Weights of a small GPT-style language model, trained from scratch on English Wikipedia.
Size: 10 layers, width 192, 3 heads of 64 (1 for keys and values), MLP 640 SwiGLU, vocabulary 1517, 4.97M parameters.
MLP neurons of a small language model. Each row is named by its layer, matrix (gate and up: input weights) and neuron, and shows model dimensions 48-175. Each number is 500 + 50 x the weight over its row's rms, rounded and kept within 0 to 999. Numbers have three digits each. A neuron's up and down rows have the sign that makes its largest values positive.
Before each neuron's rows, "fires after" lists the tokens most often just before its 100 highest values on Wikipedia text that the model never trained on.

fires after: " ", " G", "ent", "ag", " I"
L3.gate372:454488481541493555427474602582493397384463499501470459560517552453524500499411397504545515485440472538467563484430514584463469541569413514506467419498448484520467532415621496445401487436436470405491547552495539491570503438534387458540478571500527464450475397534408554521505564469485462426506458411539419498458590506483521438480587552549552489539499505516489503535511512500535495510499
L3.up372:523510581487403488587536486549472551507471468507453559477492513483502442554527537468478441522509549554571488507496488548419536479457425468612399524481586430414460392468531524462457483454397418487520582501504539507453466508528516498483550579550406509493514421454600552518472497486528443530466502525506448499493529492555429454446464581479583482439483549529448609548584511565436492581478

fires after: " S", " D", " im", " end"
L5.gate66:522505524490448548475458548473506548434518443475444430501504465428464486482420527438529426468601513458515513569555542545478485475513571484455444501462427549505479536491527457433504533473505470456478577464478466481463470475462457577406456560520465465473463542336522540447542465560515424534511499458400436528444553531409433434505468497525417468544548567515518524478535460491527608453618
L5.up66:494552455447469546488541440577556576429482432521578487497564394506463486467587429402547493528448504478498514586566512524531574495448473526510492527453420548474544453436489508328550489539460540458536579505520404573523533486501400662516475436506498506414524474536499497582423554477522447468548436471545548548545494504449473476560546424486535546511526509463564585477514530467528584479528

fires after: ",", " wh", "th", " bec"
L5.gate144:539576628544390524482525555530515533427618483508469553495485449481554552430450479496444478504619499409538570452578476582478468557409495433469441521537470476507462493406493450460475451511460549453403424547539483447414520422581521495534571614534573520542592555434468516475462581569491511397529481392587474415507472465462505384474528424487505466513548527434497525460506549497440460474441
L5.up144:453562588557551382511517582451518490566436428469480459417558502403454540465471520498553455548508435469560501591508458465520543462438494563508536462551476494454539448498484468583479468449647506463534524559440473458490521519603524525519472574460461581514483533469408530548537447575546512507486539480582551559592429551482547604521452508438441532499469518554427497512469486438512387471425

fires after: "ig", "-", " I", "ort", " \""
L3.gate82:464522552554506495594454482500431542425516557429513414484507499489457535468547472610601560548522516526494585527493540602491489462509580550418442534442471462481502524466556505530517527572396588501426568491493558536501466471536511483542416446514546407399502503426561445431448507523545454532541475407524514481565433569627439536438490524587514479512527528486499476486500447527524523512517
L3.up82:576473460444554434518514522537478342402452464486607562479495543543435475450409546543463528515495487546553472480510513460403501538536498501501531563517546543447571479525452536467525528448435536487482524559507630584470444453508529445431572514498584430451557468572516522460536480567563558454433510456495421519555526529417475471470437510535469526544492518586499467403567462433573478495450

fires after: " S", " Af", " s", " p", "S", " J"
L3.gate279:590507516520465466549460567568489450419505516592492459479448477426410572450451549532445424499477479525515543451441521483491458489486513566457520525542466454525408491493475513419467555556539490411434518483468457528451522446573475509474475542565534509517397558495558626508489482543566535451399375492496456463560523600432507453592419563476482458497506502453537493501555474557542555470519
L3.up279:554457587549455476565573542491499436428548510480561499554510392439473556465484505450499475382497501533482452455478515548544566383456495596442488427506494390509519492566457525468495462406499471515492476536485502484497541516519474494500488481549403512500480434480636518570495482619481495424408375427479500495451549540491524573491470471508405443567404634486539446403544520444400466478457

fires after: " pro", " ex", " ch", " tr", " con", " comp"
L7.gate377:532514445531488512538471540487552473465588587469442462538450543502506525574477537518498508485573550504588425587500445549586506469488492522485443512433521523424499513557517579491510498527491484385503458446533391589479524480555484423460458502560425579521534488533563474538419415440556555504422393500593438554464424520444571369476460506451489487488507553508498448480538547594555487525552
L7.up377:428535460464471522477521469485512542524520443517506480483530446518494474534515522438509541481485461471427575609563513458462408488390572582513451473505482381542456578492469469436489482513554515436503508511548511427443438475496442500572512503461432435525504463394539477536482447450554448411523535468523476464409595498507534457462564552499477541515494544588484543483470491534471542504481

fires after: "S", "A", " A", "s", " C"
L3.gate465:547484439567512503516457518560510506483585477446494511538446413526521466483461539535530575536461521530485567512544458493536538563531464391396487481532466469447457527461443611469507466524548640585428425549514518540431453529585522481390529545526528449571435517467518563569475495490457483465573659488548371499547491450512477456456554626477496517538461435554555468580531506485513430502531
L3.up465:544468497518629439586563481442488470485516547543495546540490539415537539531458544541489537532573541471429392499453513516452490484501494418490626524489462608457513455554611518497466453551485400531426440583546471560569539522527539561454460513526527548485428451467525457521475495447501555507366610536529593499524509540540472577497546583495490489544389490504579490459508447609507584410404

fires after: "\n\n", " A", " M", " H", " Z", " de"
L3.gate247:528465447587573627490529469527493460490468491452434515458474492547506475398453463547525528538559603505494509501451494632523442363457517511516477465534503485568547561424544460543515488494509471443498495496517600487484424519568481594512541467442512352434590496426447563495475541494552534474396469486501504535572486564529551411503530523543481423499465539425567497540492506527571493551565
L3.up247:529474473493487528506530478456327511601522482389490601508476483438526465489502436497515543513492598523496528473487403490458434523445484387487526417489574461514449478561450509479506471387565416466506516488487463489520547487475470606489510473512541446502465523481439476542564476564486503464467539490545490580467475471459503487482582500568489564468420444499554557572568465487529454506587

fires after: " con", " was", "3", " cont", " is"
L5.gate519:421529488488564540491531453412474482535494528474545464533462466476421543481501448490509584420504429542537508547525476605523502533496478443501353458493537521456551449543516531481519555519470528514407437466567534530480508449484488474547510462539543501575527445611350543484474529438517497521506439515470476535520440547528523494403406560446392506571479454485525524577565577474518542515549
L5.up519:570600450439472511434571490477592486482507529527626590429496492456538460498532631513468496536460515468523417568540535574479501476591459465440442470529425490472455485479526436376560431569499492628509504553500482589521511476558536489519475565482434451423450536546526432450474413509490520465458607449478617425419486610474479436455500541578483519523479497475559510509557571496547514574492

fires after: "ren", "an", "um", "er", "z"
L5.gate230:537460481444445540485491580549493423460497423578476575513506461482557490524447449535475420511553433412467537566462550479610403598530475478593494486447553434504487498552519472481453428496417536536494559511485490486523428449498539545475571545497535503552488521416512510496509501575537487503439520436539583399519550511565563436458514613458465537465442478418550531535528470509543562467516
L5.up230:521464553508533497525522439492377563499444482428483581478431463500445454488531434422591488561524540550470597535537555496433486455492514530568582379460497477492537469504484522491452529446470532553408424532565486537409580423525467482449498510467501514486469436485417473459523623465443501547488454513455442555431601506489451453524422510518494446474524488483511563520470531538543611500489

fires after: " ex", " ch", " add", " te", " cl", "97"
L5.gate344:450486435418526490482480565495550505450549492504540528445447470537544485510456556583553467533551500588535484502486426531488516503503532551510559374460391426548450430592503506453506474468498470427507454420527504421564539417524454446573406515604516554592456493511393589471506576504512465571467415487500501579518494453479539432433404467434469485431531561555394517560457519500449466498539
L5.up344:485556511467451505488448487473514438613451512442524510406526469414627442434524529589564598507488493533532507515518500448535500435465627593560475451533553507480519557484472561427476476501397461430514504490482547486478539538503541516495440561538557507542548434549482497507555498476429449489476459435446545548499490512506579460528535608562563544630552535567503468557516555521555473518538

fires after: "ig", "ort", "il", "at", " g", "pp"
L5.gate284:502507523467530526551490499539504493391516520570525495437503433479507515568464518471566539533473423496520543539486505498554469584426514513468405520445510547532487501551545587394502458531469508375463542523515555502571539547401512467462578579555566417463508534460444386547473525444572536473446573502501429445471530564477473472463456422564465547452592531518517579506413506495492576468379
L5.up284:590460523489521443524531522462558536457446591605456487415435545595471585442513464505485549518488564566500550413515533456466444419529535462508492468403449473482553512411519510505521438475510498518469543470624518510546445548508557528428425504530547429472466432484488502515549439568489474533530527430462530486501459493486496539509431382527511570516566556495487579465465495473516538504490

fires after: "en", " comp", " ch", " Lab", "ent", "lect"
L5.gate327:520535556386470535540489460487453491422509634498573530456404475458512553551535513568545481546556515459560479432525578610531503477622519551425455444467419560478547484457501556543507524439528522481523481463537413469548536538590366502538506518548470434540589435523453431452484493472545493393442467521586384531455566538437503532502492470459560539559492522421536456504569489481579523484541
L5.up327:543554497468500470578420581441523448552509597478536480476514583586529502492482536534517498498540594491483508432547462542518521457507541610490504516460480465476484378518489404522431516561540550504519481521477439525406469539464423438509484451577604432554477532574423528463419467537586458465476498439472552502501511494512552517485498544394521461592442390515472437556521545409413461456498

fires after: " w", " ch", " rec", "og", " pro"
L5.gate228:466523550431550500434499520447466450565449538478438493551392586564591543530428491462525492415484513454576498571492540476485524478383578517434441438507558529580482498566527591492467541587545458432443526467545490518477595508532551434575546505496548464489459577481502427500428551435477446515499490565446444486462519485550508451391461526559407499574499529601483463507502519488389555526516
L5.up228:508557533615532501538515435476423466496514518559559485473506495543586483558541501534516537461502473586480549582555536546587515471540608424509356481449463523538506409470419557584444542492448558576505479520560520500524521526472536493520537430528487488501463546583566546562467424502486518593461501458554510522493415408562555433491487463578531411584456505582504407555483550502565452489486

fires after: " M", " v", " im", " em", " re", "om"
L5.gate37:468605477504483497525438528515517521413551502478483476529470466455485482446530545553515593566524450498495548417520486616447507534565470426478445410479470462416537422513507533481429500463498495491479547420511443452431445444466469419502531514518501475499528486508390553492593494446482529581456472473417500515489495507515620383396450456433586553433560462484538469492503509441538588382547
L5.up37:558501542491525514575501500512524522542485488441456474435543496490479426533545584492512595513409590524507504497547562494497505546443515466503522507456440525485433462471516478572525457460554525470551526484599506557458428535439500483470450493490441490507474542458503478517485554496502570580459506494415428564488405480514381424557489454369552501589520465624302507545623569510452518494505

fires after: " C", "-", " c", " f", "c", " \""
L7.gate51:524537508460511514500507491468559507479523431520563591530507531582530489465551496515495572541546460479534487503603476580512604395557422547558430477501439497394446571503571507485486489524554551501427514438456544428600459454478466492478504453473468478493560530586518450362508500410479526468435372410547433565455553422454483524481471544476451461469440471481558494552494482352423479486493
L7.up51:587547490508511474567463636467478480467499572518536496582497475499381598537474507470599517478481497571504451470347523484517595497524506412493494497492471539462552531499514525476470492444531528562401447425451527478450437518508551480464440469478414506487499473485529516548417513477509583507447575479482573476591523499519493527431402578607534470510560473399408465457510563552514532463534

fires after: " e", "2", "ro", "3", "u", " E"
L3.gate574:505595557507539547485504568511459605420438463508543538504436484498492522492437518525483393518509526425492530462536453549519478463534459567415406449496514538590546612553537492468533408470560549513488537467590504518471524501511550480535555479521443416522523548491491510469451475550495469412521490542511439471444567569478508493418501497483412535571528493544446378483418499522465534471462
L3.up574:431536399484460510506539457595435523458491407483505440499415580561558542638494522587374474531607548438578506549476394481377495459525473527521502500521499424560562565487565450449491523504510521402564544487592522493497448519514500497549463562529593488496500574517480430509437561495471498521465572519520502464447461522458417448519581486546525479437449480502559491552527553512463514503511

fires after: "ass", "t", "us", "ec", " con"
L7.gate128:526437518528394481396549409493535496475460491499449523515537485451501543466517488505523539575502534500478448506483564403508455524510542441415420487499487479568464459556486542489491435488533574453426443537624540435561483482599549517599437612478512530613478476549532443467438531436461445466478473421542576440415535571490526489426523504588454415479491543566482494470480448449500574433544
L7.up128:564461526471484516419461458574465557540564481481439534647466511427463521423547486467579504600417500495566459482419512543471374556543463471464450475458430541537558482431466504586520518471567529522479375543494578516532476567531588527485525488501520601437516480435501478448471508557451474509567556480533559453524548562501476487479501543491453415478479482522481529456573522527464487568518

fires after: "\n", " H", "s", "\n\n"
L3.gate0:496533509530582609420483511477495449438486440440434572546460465518495541448460421508507496524644454503437536498488551555500538487536569473476433476492492558460475537518505444545443519476458492567531540497574529473519476458521448494606518605502509481566489533481484542570484421461532472428457509423573512462601463512443584481432480478509503432527585489532524498605441515519481455518471
L3.up0:465536518598542569401537471403471476532431452517490482548477478462497528485515481477457519477579491488488497541522476563536537410534574514454395506503498455454490497433493436541456467483537588543537510462543510495512495495507421491574524609439479509558404533440566499603507470528559519473516529491594510504640443499418547467460550560550483509558578570534551490483514474472576452536530

fires after: "ic", "le", " Dem", " football", " bro", "air"
L5.gate477:487550623532523453483476489429456532525544568462459502417548544541436558608432528522509477472511517487568594538530544481489482547444453481522541532593555544556421494474407463554401599481576512506501499477511439459443585429582583492604488517514525441572501456463531437472543483469444471550488494488447478449570478504564553558521509552549520510530485398438525503538547478457480484452528
L5.up477:571411552538427546463462469491561519490412498488484441446562438488402488449535454462502579546532527546540478502456476534534504469477639563564420454480492488625550427419490493541543474547502472437497438570556504431458455472527553491504515472453497440487488481522536542505566546522431554577504477513579424455546528484487483515583525364474556493478511514521551497481525475553471518451514

fires after: " An", "ear", " dec", " fin", " on", " med"
L3.gate399:385588540420516517478469451584493601547480501503503483490447506539519473553565548580568541568525510499557442512485579504517460478495505578557476453496559558508482524467551539464448463488526441426485512403556482463482595541560427591461554521530556506567487465447474497537453531520439520528518623535463459538467407462471510514458592578470470557519495445542433522564596477453507453501572
L3.up399:498502580480509488446492473504457459435542503453593529475502475589479362459564502431457523406520486466513430450454578490494528429447442441423450551501457537517495516485524609452462491519553486514483526491456557512462471463503586411469592427482474403504511499511587518493500483564495525481434596585477552504537478502418503455558409411501607447417441544578512581501518510422443457577465

fires after: " New", " South", " West", "n", "outh"
L5.gate257:422589440464458554547456600460473411472493543497470534557430517538495523563514468512576478497485551447540516483495517464527570530372427510449531513579551579463480453463532456505506534520510584508463505429419449371479493472452518466530517576453411393557525442509577448526565543412536497515477458484489523539511466551490461536481425438459498485414418478566527469609558484452509466470529
L5.up257:542631515583516579484496512481501526461599547352610522443448504505482503483465467546515577536547549518561477465471476493451494445415559523506492444510578554527538436475640516537465568480405565494459583504470547532494523535532437482524561574469380438514506524551545504475504500598476497527504529511487379653487561553547388526503466501546455446547549442616469532449592483549444489515522

fires after: " ", " o", ".", " O"
L3.gate89:498585520431437450478536548454593538472420568471579386571479545482558520508388460566551472543488509487427503537414530490547493485429481435442518461551528552525582454516479560545445466523569485539590448427478526496531449460551448480480572511414505453536463487446530428495496486496437601453386506409467522533541496540546497508424479613439528502499463489428434374472475542519503589507493
L3.up89:471457497483483483418453377573606452486476527555428500555493614498386547488423451506514430404485546422465457503486438538406488463496479492581382518460465428507491497517579536427458488463423505476451459492470449485460461489522506508615485518516447495449471443515473497441479532432607524479469460508492436621462460548509520456462606452568451439597539519508490501389481476532561481477442

fires after: "ig", " L", " l", " h", " e", " E"
L5.gate426:471535558362513442483528513576416472479503478458532471462566488476578512505467567526481466506566553399579513555466485516515509578492442557489390485540445438497455471483531512385530515574506528474439469535498533486546455436480468556413429576655551439496526484496547601484469511536518551417477439448543523492560494562501538526485468541490482430460511493449493494519471443473429498531499
L5.up426:543539577467483447621422518395446575485501483597565470644500466433497480474475487539483485434569501563369516531530473491555449483559408520433474553517484459559555483403428510508535529482537438523479501547529542459496551552507519525476465464570566510524467557500566528564606497483507572511573476423511450511469590511512511445518532437441415536532550456478533445542441508559583546502530

fires after: " E", " s", " S", "em", " sign", " rem"
L5.gate517:473513511381489435595497585454596524459525447536458464431466451470501464559490555486527452549566434532585483477463573567477487623465518504484545488448458422525449564418461520460490530511556520529487518524594490332559445478483547449509545466513494466467549450590551543470423521452491494444597443534583558423606489514469456566391465476533494635443533420537492389528542495477513399486506
L5.up517:482426575391391503532531517503478490538471460531450520507474576511459435500462533472492443456462503571441457519511530480501502573502510570443594524480414505496497555594554547535514424510437417534469488496538593479497474556478506529470480555346486436475482475519498582472404534442516549520404476501572472450470380543470555397516439424564482537446502446527497452529455511576515471505540

fires after: " G", " M", "im", "om", " P"
L3.gate316:505424516456592494460465494533486484413533624450520492555493558549537503468476470470526578621474557504428507415474370573595523537578567469486453442533502542557483560415489506482427475449469551530567574440594536445497431488483591459473485497573533533566578456454514531525523457479513436501503398421454517477505450442516522596422614519450529462513532506512493529496535397592528521459496
L3.up316:569532536496497472517499459385516452547536566518449498538438465471522460523447508518462509576458468537438472521439510491518672530484543483445461495479554513505528509497479529534481403553499498492544541569576582596534437505542429483553488545508569399601475487457523547550396549528547562449383535436531498458527419565446486511492482516519531490419417455468493475469591345508490515525507

fires after: " b", " st", " St", " j", " B", "st"
L7.gate81:537502583457464541418502504501377583395476539529422539503525413487498491528509481624541570454581547493524471444567445523490419426500565502508460509578454475550509448452551514382474552506578458486456475554459468485503568422483464469507432610490553487504514450561599440549459538542425457531484570510537384497456499594446574402430476556477470501470533481503502453549530393502540548474566
L7.up81:502502443513479489497559526561438546381493516406432475503485468486473485443528461485478528442537502447522454456554488539559525558552574456589556489547513519497549504491453553481541505472573484458499591587490512426480466487483474482560423502473493434523415409496539522538508501457533513561535518505512484522522504476464469545543431516453474517433570520573449520536530465475462503421431

fires after: " e", " E", " pr", " W", " C", " Dr"
L3.gate314:509458518499527480442527508507424479442518512473537494474591550494525539541457589498464457618536617406501493411473462471389464454469463453472571433501477525616510502473524524421466547624540534466503527536459499534442496492491491558576528480474587503527479567595472408623485470529526516500469577426511439432529588478507469488449595472445487426525535460476514521484568567530447509445451
L3.up314:496491475496471463527538619530503565552625451389514516438555523484533452501498566470558463545540604477497434448534515471426370426541464507575496456444451455619524554523534466524566553548458539502552539508501516496459446478455445514490572473527492442475516545604471408544555527544588412530501459442503505475465556528492528451489588514421579531410513516562458418416437482559557527432464

fires after: " t", " G", " A", " T", " I", "S"
L5.gate438:516538513489499470516483570507470477550435487472511518479625432507507500541461515565496575449456501484484641535473512465408567410524495486534528537420460457459514462456481541435463531543461569524502487486521558490545488419507510509494489493621534530554479480486563539576476495536465567444573424499514477482549538612496459487467418503497535527584485559444514581507548569462464386469498
L5.up438:543486435564477546442531432496501436466538493515532439553504482395432507478446487457496589550481513539534442460407500518412544530513429558487601512427478474592362477478447472589498424524437498488506462597570409511503430544522473509487531441489582445535507509488596551526575522495508627474467529483412510559571531521538372455422452501492450472541481483555570523467584391577513472431526

fires after: " is", " was", " been", " were", "s", " be"
L7.gate371:445482410432537484463533529390535508485489531507459554502540630451502468427468533410446474504545517475556564546483520471526530500477424533529558472544361510489341486523508537497482616533554452514454458481537496460625395446530580491591457503516530582486499447487448540441486450502423535413566503491458468527534491544510460590544472522465560462522429454491457425515511587484515489475471
L7.up371:502472534522481454508540549502530520471497443472530526496526479458474398445526531480465517492487513516381538568506541473468541501534391550486487471455482501500617527487549522564506481545564552453446585452498509474621513490516416379496538482396489498486435430444542369453507426524559529390563451532562447510512485522406438499506624572481555482492466516458536519493492434530424548400516

fires after: " v", " pr", " spec", "em", " f"
L5.gate505:419473592453540586516463451484554570559475582564471556454480459460466518596565502530480437462498480624447543510570504605441510495578464504587545497470454473437451507524590559522572439519440574462504504527459435514495509464443511402588501510526527494575565498537466468474538478499501537543509468544559489499448532516444560402454505489437434440541503544621497570575568497504452492555489
L5.up505:430456560557470537514408479437554505502553604403519458513608408580472497498561587475432418474537474515504529516545483452527524479526472490467579450530478476470458539427465461548484551478511556506431519510451444486461576553467395450554470535516519498526533459550497482486621639487464486497518487476537488458519497465480535498506397440500433420493545498603461447494395463530518449600525

fires after: "pl", "r", "l", "ar", "ed"
L5.gate208:510491457581508487496454616401552522451564613463477484502525459426572647539527540534612492427616435483491446556565476563471470480514493504494474448498538567504498537514481499551439494476494509490453518488466472457579547483454451489429514495511532493588571530537493556558511530582514493425544456522555431439523498586585509487564479558395474590446474458582497571631458464481407543577557
L5.up208:505503502469592641476511409516344470518547594561547543493432500501504445486518544549512381511493525481550554522476509553523497434476488617571426451491494534539483455556566508427396455500464475420471448468521527568473520502481505516436552553430493457519456477582467570480518507528587567498489482554396518463509519495431463514562531605408543486562534470480467514543455371492527432524522

fires after: " ", " a", " g", ")", "\n\n"
L7.gate266:533551533467443473385486487530573478457527432548463474565388467453557546446457440539470504458514558494451543509433561570475565544516462567476473483502400544483577531506650525486432426487438528503478444522382483561486451452594492482479562515480499487546538557532459471425476546479443562444606496466569425458457482474480435440529558544500474519488516508464567534503441513502513529518469
L7.up266:531535479512505452503536585424507439464547443554409478457518488464499471499471490417582435475428581515569503502501496551525573560463483544493415567520504597430417494563506493552447488559464511474486480503420444533496490442533382487411452499486492477422566528541397455497442439534566457554626403498455451427478516464553537472511528373458581551435449512517524579560487414474549442510472

fires after: " t", "I", " T", ":", "t", ","
L5.gate396:540546555557507512432460515508451521452514516544461527476482476483571542543500470480608441454565568523487505527558563579503470480565475518607452573499494520512534546542497500449496542594515409488438610472546590530544473499498434490522486541496445536561492434452429431573484420475461524513531528476521370414431426516463568382410541603467500543481525556576496469530434528450494538490429
L5.up396:496559551504469473422479536459482408474463461469444473430461465515494520546540486521466477481436519517563459517551500491544508528443472368496508372544466544539558513510492483510549530424474538451473579594492533558501525540584523479577576464471501461558546575584508521546457551494532537424447501502612589576529404444417491491497570608542501562503541567551429487519449398475434544399429

fires after: "9", "2", "8", "3"
L3.gate201:465528378517453585483483527476476495434524514586475514531502495559581525560522466531589486466545473499564602560446485566430480564500405506534513478570447542486461579476527462494414598568415531514413435457536447505481491465409558562471472512544470429448480534503497542482532514536448456514544462497448491493473452614546512531493501422510492601402494461448429480575551472554465591444570
L3.up201:495493510556550562430504541542544500468456537441524493485548445550467448521498429422469487456558453417559554463595382527559444547421513626482516512515604483537444512537435465507474539477492488503548461458560519462537476523501492434505477566548417379490531516489515495584456583510438551523474570462516498424438410545537576521447518337505462482488530436572376500510421523440541528512428

fires after: " T", " Th", " B", "c", "T", " acc"
L3.gate318:569494536490428464526407499489622428466490532598490529446511498424554527574467540464601601513444515551488584467538499522445548429485393500522486495429545546526450524545484590538449462445528543509561569459448527463606455449471591486493534584549471491569513508517544499539450498431456450573470468482519459464403563489576548493441582587491511460530628513498516477516464454520491580419484
L3.up318:490446490420563503460426491487488522470464592496521461525566562544525624519483441441522413467563587481489521462526506593452520428578504490523553490544510459450588510509463521525469571569518549468537501372488454563569611493443537440492580556524439484536509534509502519486511562552416501552543531447474484418430589550589524519578483551414499419537522511496453502512463444452521549573575

fires after: " ", "ed", "id"
L3.gate241:463475489441465579434474639535580450502583604577503524485425403535462548487468480618532584450460449468533511449488507501552519443533481456509503424454426499428611512412572508578505555464485450520475541527572500521628505430500507500530522484455486457568565535530439562478497445530540493462560554451397514498519418523498539569514491425517464517475588475566456512520507550407572467480455
L3.up241:554502390562412436419506448571436567478488419523543526524470513556487556456539394502450433460486553399515420548521522459453470477438545469491475557478413457460542397424493491463529527549459442454534548530533451537576517500484530495509579587577464470459528513536504585493440524471496485512530489545443560509504593522513457581443554604502437490545534489417467472458499431478487460507544

fires after: " o", "C", ".", " B", " A"
L3.gate491:560567428432524536508498392464577554466474530420520558522492498437408515463370515520495527495508448442483538484536500517430495457485462481474485488531403553515475437496407484473454508479460535461481355503556534472625450465526402502457467459420505493512447612502467501418507460432524593470493411522433512526530562530491524443409459558524557418485585497566541466528511471535512439477369
L3.up491:517614467498568493583356506499529559473432543516430515501589502453436455500447423453576541479421432432565581470500433479500500548518522573595543452557557494535489446507557503498453575461504545463531487465464600507518531483513543542478575527494489548406493482528551487451456498478498516449422431519433538540543474562583486437501471436489490487459540535616564481626605487544568482530421

fires after: " h", " s", " S", " n", "at", " J"
L3.gate163:543414558366496408554530538465458409476539489485440538512458439502505432525464453505510543520579521542586478507436521476463518481553521461468515525540542419436603535533551545486520543506489456542473462554404545532502512521438471451479542532569548485496508471505502553467451536560498477435417540511559418513543502478444469370578420476521553441498432525668455512478511423418483518460507
L3.up163:481466502573535466502457476427551493487350509490528429473363543529543476515465478467469551483440484544473509503577466447503512425458476554450415427421453430491568431516532526467475529422606529485531482562529484514571477505496558467389545547484568438486532526535602461480495460552460444414538538493524477515431546503478452446495527508527444459527434516488511466532509498484488546465504

fires after: "T", " c", " t", " C", "otes", " T"
L5.gate136:516550517554366536468417583530524428437594436530500503483475449448514502530459536590571473557591444577514560527482501479439460535520457437551524545468511565463529511465520494522525495481565556459461535450527463517499554482558554463503533491538530511543552423437531422558494541420445507563511489438475489542426485551505514397407499488615405493409504433515467468536437539382505530325509
L5.up136:587518388474504498374499521549484502504479512520419508467513494504450540477426414463467506546489595461500506382521512476426515540596485506518432467494487493492553507450448384495467534533541545474442474434531558483525429500482567456543437594516396455582460505491542449497457582421439582446479583445538492498551496576496521486441461508455430490498564471513537375566522530444508383472486

fires after: " St", " b", ",", " st", " Sc"
L5.gate359:497567493510604544481477471440467548443563503470513540493478470493436445494416472661471462482514592496521460529539568562461529481479557455512537574575522512593505466531494563383450479480490504554439484488413536536489513476598447449469586491499482542509463464527577449541466459501556504528554510515468576605516590529500502502438411546402476475547543564435486399602496497371456493545481
L5.up359:436514493567493569438525532566509458566483548445421509492510405546495421413470448543485487491465492539575470419473438494522430451487507513471503426490505387473475528515535501519522464580616486557503440485558488502417394449458443498498550576496506482560478438477524444593621546496504483529520587458394548457480544519439465495543448451519428495525530524504433476515451509476495567497584

fires after: " the", " a", " on", "On", "y", " On"
L7.gate50:450485451463483546484525581553510478477561492479499449403503544432483440526502472480538512546501550417520553545511534494502538455494479471402452434434517479478488565499545490525544498547538541444461632392614576428509628449519527407494485552435530474487562564435500462506417390533573470427436523501543519473486565517534548445454474440456467508548436495560576581518516520498441425389488
L7.up50:479496496456634603543522503561479485547528482589469540526412519530450484578484485494432454518474347583541478560501527606446427458555427538538414484475511525426526492498562444420513544501502523466472559485485400470508544567508549518562433475504556497467541541520559409512550447550477590566569463461469507491474590439476454426384485473471515494473467538509582425478533434491446574498478

fires after: "2", "9", "8", "6", "3", "4"
L3.gate540:433561519496436651498442483521477578495537383491484471448464479487550586533417569505475420468542523480618559559509504564437451516463563477465588502573418522515524592547578462533489567488586576523499429443497489405434509528537410539419553476500522490475518486498493576512500472520426481533523446555482537489583503641509511491433437522517379502454477433428553498463502627527481484544565
L3.up540:492537379596562570518521450539433561507473499537457514505560438551552564458506609469609468442425546554529561519558499551477490475496557604455584523487554425581466544516412469499532551483471484525481349449466517518485451463422462455463510473500487472504471419458474502594509568500483457554436493499507489497501445528525586448488458468397443512527425409370416473511503566475473493544617

fires after: " J", "ig", " h", " st", " g"
L5.gate609:467537531510496537499542544463401633487544520409456478504523425449523519604402419510547540524592436413562564423514522503488506504537453536510497485476481461550472520441580490444454562513436543447431473513459574492569481466511541489533577527553521400487509447526477401589538544531424454519523492491474465506467571572569524482415499545527513415554512529504421569454556477450446542503582
L5.up609:468517483400499409498527556524512444531472488472504533495544492489585550516447492547430494415549474465555500484527478537484525479447444440535451499568390557458517450560473546428530494423522438423477516587457588456476532492531541527503563595646499517486462404441562520451520535510551469467581560455407466552533584523406469518517465511422497534482479498513438516447431436530544507611517

fires after: " C", " c", "he", " T", " a"
L5.gate278:537440479401506558479566540476477448435516515427537499411543511490523536448432488556504447411452574482467415520515502483460488517500473506479497430550465528432499486583453584501514525481628447554432539424529549463451494536512478482458529476420447474488448627514465484396611499543534559486453442463493558512536488528453447435478412536560411486462477450540482459588534501403499473488553
L5.up278:520457441525487453504438549508539459457515515517511528481550471489572476560494401434450613555565461544520539485453486521450432432513567434534519583486590476386492463502467509454442513526487483484422489455445504468459476507524530440470524489527563501563492506391500400520543592635484490478554475444483503494461567482485491446415545585499495521527484499442547534499510504474495474487575